Part of a small language model's weights.
Size: 12 layers, width 160, 8 heads of 32, MLP 320 GeGLU, vocabulary 1473, 4.06M parameters.
MLP neurons of a small language model. Each row is named by its layer, matrix (gate and up: input weights; down: output weights) and neuron, and shows model dimensions 0-95. Each number is 500 + 25 x the weight over its row's rms, rounded and kept within 0 to 999. Numbers have three digits each. A neuron's up and down rows have the sign that makes its largest values positive.
After each neuron's rows, "fires after" lists the tokens most often just before its 100 highest values on Wikipedia text that the model never trained on; "fires on" lists the tokens most often at its 100 highest values on Wikipedia text that the model never trained on.

L2.gate22:494529466488497524450495471517440502525552538540528501485486479518544474521530453514505519518440497513550454489528465523495521518520500496513504495510497499494557523501515483453485473503488509539508511473511501530492534451496499535485479514491477485466482540522452514518495519478520513486
L2.up22:484501486550505490459525468514468475509486529479529514490512425468546480525502481434479546515509495524488478520484460543499491493501534528538488529519490494490491494512467457512520447475520476491467504488508477542491499460473496489502543486500476504494496522524488495513483501493480496509
L2.down22:533527510483539475533489552500554495473495513512526525463488492480523490547495518472455528511483492513488555522502493562496494462462536516471561494545516499476509497499488498496526504519540483466513544462507489523498470468555476486491501506466490536546496493506534483511495506495529544492
fires after: " n", "y", " app", " res", " p"
fires on: "ear", " no"

L6.gate136:471492473477443489504497528513507535473479506512500477508478504529504471456458510525542493481487482498541567519505530535477487530499490567501526513498486486479455529529463538519502427482484475440558497496481492496512535498507507500499486523518487505525481511504446473536535497495484529525
L6.up136:494511540491445531499523478500471499471513489509490522511471501552504489480511503498538525513523485487513515535503529486526520500458474503508543512515505511520454463508515524506560504478490519452541517485455516484516488523483541505531446518499467500481469522495469508481492477496457545539
L6.down136:492479518461526475487513506506539501486520498445500494491518462524566508503479464508521504451516532532476516513502498540535517499501502478525541491499445521489499467499491522488548507452498476502523480489493543496499499506525499475511503513518528516516522530509451506465508458482484534518
fires after: " L", " l", " D", " d", " P"
fires on: "ou", "ang", "rib", "itt", "ack"

L8.gate78:497491486540448517497550519486518499465497528498474533551471513541508497526470491521521497471477462476495558527511486510515535489494527500509520490507521506497551462527469506517528526469471460487505534506514483526559508487486461490497460456492429501471524522482478519499475485472522533504
L8.up78:491475496514499518506521481502463505502467538522477515533506473512526500485475530549527499490468509497485489511503545460508436490483549501520486501502507480477499466524485524533552481475496475466470538463493489522525539508464480499499552534498502464536495507506462509507522499560513505529
L8.down78:523529515491522476527538522475534496504533453509494512444503482540507504498501497495515427481476472496534473500496563478465508475509495522502489481501490506506512471486488482505503503463521478453486478489516454514486517484474487515481477454495501457494493539556532483529505526458485534491
fires after: "1", "2", "r", "5", "7"
fires on: "th", "d", "st", "nd", "l"

L6.gate290:478516545517460556482535552501508491506536490511517502564500520480524471480517512511465531530498469491501514503520520455456490542508490506499508446457505486485463460500473503496510528500502477457509503507502461510527528531517515520478478488495482508457550501528521490511470492496539517488
L6.up290:517524520475489503506496473517482501516463528492478506527500490459483510469468497487500517532504474470503504474533499528511500511481511506522510513496506480439485429496488516507488458467503546517489511514518476518530502527514470421503511492500516523478457491492517508474465489491515480443
L6.down290:528517484510471503480497491503463492521511465482583505472499487482463510465500502489515467500487505487485484529506537503540501519490495488510463513508527503533497510477528511532510498502531477541473510492459512495511518506502458495500490434442514459489493501484445500539499464503482475505
fires after: "p", " p", " P", " M", " H", " S"
fires on: "s", "a", " qu", "ite"

L7.gate57:506468523463497519465518486454496504488510513500542527562521516528536481532481480517523504490514530520534499463507526533489522450456478511480548509457532534527463515459471493509470491536524519468502503478499504465515469532478478507479465532463545527495446477528524494512472537489503507507
L7.up57:471506541515459479514457446535525516534527463496535495528461494504504530496481479518506469453502507490500486508525481507458493493452483463482478516472488509481474511489458535477480514505481519500500453493521500482496488526458513542484467490497507512445538528530523535545528505530489485502
L7.down57:493544538477477522498495485529555521487529506498501458523496459509504511493500532514487542478514493488478500526541494514486525489498582491492489485518484492486519514500540503547509509531486513478504469508485468523495495549503517494490503499512515439467496528493477550501474509526533521509
fires after: " h", " J", " H", " me", "w"
fires on: "os", "ap", "ers", "y", "us", "ous"

L7.gate121:513496551503555497514462514491498462475513497455507458519508498496492489509457502500496432487471492532486480473495441504496522497530510492532463487514473496550465497484510500526510499483531496484489515560528490535454524499481514515493535504527485486492480479481463529509512503506523500517
L7.up121:480505541478524464470528524487472524454480513487517485491499488513522517511491487496489464474435491560511486482481476515540501501510501437497467503535456544483504473499483526528527502503466531511498493485504441499444521477488500517508499538496501444520520495486477524519496475488507490498
L7.down121:500499504517467460453550438467504527521486495546498459484489540467483497478492520487494486496503543466498473512521539533486508488570496531513520480437508491434530485546532452487519491522512476489493507484488522500514522483452481499529485490522526469464526489484523482504509502536487511472
fires after: " ", ",", " and", ";", " was", " is"
fires on: " d", "7", " ", "6", "8"

L8.gate308:489513516506511510537479517487465510507493538521529530459469478440488470523511514487534507519499528545509524498522498485473492477460496556528513483497505492479493488503478475534439463507471454471540490518499483499515538497485505499524506516437520533492486532494479502493524505492473464501
L8.up308:500523468515502513495578532516481487507535518497469529499490476497516457508542491488473520475477499482504471512503472489520504487502515487456490480541535513486482498480463487474561502538530500488452539511512514478483467518496502501504479477542519481520462537503508506512491529507537523478
L8.down308:440471497552500504501486555483464506498518482521477528482537510473472501472500503510480559519488502521485450557489528500469484459479525509482518465478464524508530546529512461520498466462476488439493499507538485511512486488473529499489489518486533538481476506518496464497498532526484448521
fires after: "es", "us", " des", "at", "^{", " per"
fires on: "c", "ell", "i", "p", "in", "2"

L8.gate134:482490523575491481523495477501477507512487511449476547531487524475477438493460504470462501472527476509474483493522517507485475559486503476506487506524474523498504469472535522509498510498525528489476520520517532455510502496449528504518479471538512507465484496495500538493489441525493468508
L8.up134:514478490517526501494489477502511507539513504507501552493517550476462516489482467458524524481514527513483499558514501487455468482474489484504501492493507464482496476487433506555502550531439473481530474449506473496502520501464526491537506490529508491506477485506514509541509531516502475474
L8.down134:467506469481521469468531430447492482535464476453478455522534509478521494488519507496508468482502523540517505468478515478509500512509500491470524479498491515510454550482503477521510465495511506482526496545492506499522506512444504472534496477504484503462473494457514505511528514495481483496
fires after: ","
fires on: "6", "9", "0", "7", "5", "8"

L8.gate125:492515487503545487527521469476495497509550507484488532496502532505483521473491492463491496456515486454460497474471494487467518512464459503501458510535504451479516484497521507471492520514461466522538531513495510477475479499512500528514467450578544509544567487504527507502508494477489497518
L8.up125:537523480447492500493508486481531477489508529519452478493519511502489530493544464498509484482493524481486487485495540494496478507526481490486487493534533463497539465502497520479484520496535492487471486515485540503485467494515515561500438468490494508507474493487516497520494506524478515516
L8.down125:520499485485509504531514492465496535469516513520476505519535496509519517483525519452542449570482476491429449479493508454528534548481461507507494498517508509539490530521521526478532499489486495531502502511478468512463487487474461476524521503479507502511540513482522525506481504476487509502
fires after: " |", " Re", ".", "==", " t", " T"
fires on: "E", " E", "ele", "le", " L", "re"

L6.gate54:547519535520468526491494503498488536499481507513508511499489538504474526477487466486471528532542504486495483475515537502509474514507477488484485490503458496510521510491465521501522462467467487515476478490500501460549528548485485483515468531482504502479494485502514493469499512535502465501
L6.up54:528548507486497495479502469549569458503481531452524501492498540441502494468481521523567485494498494484512535507479518514469464494479477517493509504465549505503513472479472517513480477497552506536493533518498530509493504510483505493501516476476467518550457530504486520517504470530541492510
L6.down54:504478507516524490504463479524441487534530544483471505483485501558466494480526501493509530462502490509519503502530469485501454487504536519541523509495488517507540477528488487535481543504501477482521483476475478468486533500548448541450495523491484486499464497493469521493428488502475479517
fires after: " f", "h", "t", " Bl", " re", " w"
fires on: "al", "ater", "ig", "ull", "ack", "and"

L6.gate204:493484482530500465482483466493503487520500479489487487496511491500470522517544467519495506463504471483494505486475533512498498522491540500499518509535559516518511518471505509463460484501461464524500522518546528520467473530466545530535513478525558518489504525447526496488457463519485510536
L6.up204:531554514506487483511457477500483502507481499526465457486471481463504520503501486552504480522516514512505496507494513480481504523505518514471516503490534483529508503488503535492461459512502465481479559504517479519483568477468522485533534504510547500526487474486480480527509469518560497527
L6.down204:490496525480509434498487528464519496492519494514513525478522509481515514546486524501527502478501505449500491470491480496476498500506489493511498495465522516537468503480538477504505486498518490502499441460495475503528473474466451478513509480502476515530554480520504498482501515528512521453
fires after: "ograph", "im", "on", "ear", "ire", "um"
fires on: "y", "ent", "ment", "ure", "ch"

L8.gate251:515519555485489510494484534514487509454560464499507530521500505506490494484497488502477491511496501498488505466484549490525466512496509492517471487511517535478480469551505478541479503486485519496487495490517442482484481495518490504524562486505520493469468517481495516501517530499503546490
L8.up251:528489525484502489473526509499561527496568532470477512499464453510505468460474504496488520511473495461510495508489484490534518543498501484502472491512559528512512517581503533489476479482506511481486510513511537465525529505473492488514516487526528520497500481511522467511512468499500488490
L8.down251:515482486478537489507457502472462518491510478531508482491500517541456476497498484517483467503521475527496480492491561493469535484477512483535520497527532545488480479536521497507483557502505491522497516522462475541509474508517443504503498523567479501435476526512501473506487485466497502454
fires after: " p", ",", " P", "p", " and"
fires on: " N", "o", " sp", "s", "ons", " ac"

L7.gate21:483501486529542482489514494482498487473503526491510508486481488506481432473484530512488494502500508476498530494482474492481499519530490538489476500468544505502523491517575518496439538543514530543512491514514509499487515536507477477524474514494517527515492495498492472504514487515513543510
L7.up21:510524486521488530498513499466449476521475478512464550451514509523492467542485510503511508519504490494494518533556497541463511527529480498512516518505478478490525480488510498506464467486502468513478510494566481463477503508474506505519505524466490522474507461490468484422501494518480481471
L7.down21:513466508506490527509454485507540507471490528502528475495514514505487530516493505478506501491544466513502487441555494479520549484502510493502501528507433463532481470476489511532492514536532509463520515482496507504479492522432486475478458500525550503517462491486469488508502461482510498470
fires after: " le", "ug", "i", " Le", "ru", " de"
fires on: "g", "ber", "tern"

L6.gate17:502522515540488490503508478465483530530526499496478504503504495492505430506500521498481501501469525501485477493551512517528506526493511494496493499497491510499566499466551495487458518505492512528526515500493505443527476506474499499479462529508510504464506438500518475479485521551488557527
L6.up17:460531543504467505504552521503519497509510539497474501483489497523481524514521501456542531495492503485504497487510485522509515446492505514526515507457508500487527492502470514449499508496504457507474517476493474508475485515539503485515487517472531525501541488446522411457440499533502482539
L6.down17:506517516538529482549453517520497504541491485518515533506537551488513489496499470522508454563479496503474509519540497523466508500544525513508515492450488492471515489501473508568542507522515491477494495497476461492522520500550529527472531508506511516505488499483500504500517493496508513506
fires after: " St", " rec", " st", " c", "st"
fires on: "ar", "on", "og", ";", " |"

L9.gate199:488539462508548530469443540529499502494514512514448473522490517533492485497517525448512540474499507510477562500490521532484501501525458477512475465459491464515467481481505493453490501514538536494510556507503472452523524476487497506477491492504546484502524533498481472469471485524513503490
L9.up199:473486489479480493488490514497505542495532525495446540524496503486478518492526468490470500482556563550490512511526506501521475506476503480500567544482491485512480486486499531501465501489492530523516480465517518477485497475508504555494532509498528507543480528467475470461532514473534513490
L9.down199:482505515460490514476504491497452539512496480484486511527492501494501490506542501488487508457504483459513510509488474482511529506452516543495501478422507486492537506487493500493517508539534497493504476490528461422461478534513579521517493509510538496497481497520504459456550482489517464485
fires after: " c", " d", " start", " do", " it"
fires on: " would", "ould", "id", "s", "es"

L2.gate306:461465472475507514507475484501510498485540503467508471515449463472456475523519496527474467524477465485484517457466498545532504470477500511527453505497503513492485511541499483498517498523485515521531466545512474484515487474456485539447484505513507481484525462504508514486501524455506521442
L2.up306:528488471481539536493497480492487504521522501443519464480443472472465524525528482489534519555521459531494507416496479537537538480473523531499463498510463495492474474549491488541521520508525506498534494522527474475534498508533509530481512505512499463484499457511519487487503506464505517490
L2.down306:511523476515484527528474502548512555560534496470527479472508503496506513500521481502498510506493542511501499495492509475543507511495497515463493509538523488489508486511488506525501547465511532536556460518533484484509531474525580498463521477479506518483496522517521484524489513513485516507
fires after: " Rep", " P", " N", " p", " n", " app"
fires on: "ubl", "omin", " fin", "oin", "resident", " bec"

L6.gate62:492514537503526496525544433502519484512484478505484481485487483490507501505484543493528556488518517505520479479532505535491450466464470508518499435476515506477469493517459538476549496499511482460455547547476559526461508474505518470530477512543512542513479499502522476510528503503519487510
L6.up62:526463456463519504506508498458568531486486479437504525494498516452488508491516472500490485472517525456526525504486525556475539456492479511505497512526509485509516474489513525475482493512489490500500503465519461463519474472518467495510510504508451461479509522545457473468515491527476543522
L6.down62:503512483497497487467505549520491488510478500486489478481486509487463495509465503514492481511485515509500467508510478510511494461527510550518481481513489468521498480480480496487514487481534516512470535499522468512483479497504544494473448504553461528527503507526549485486534534492487506469
fires after: " pro", " ex", " Ex", " pre", " T", " the"
fires on: "p", "f", "per", "ch", " Comp", "gram"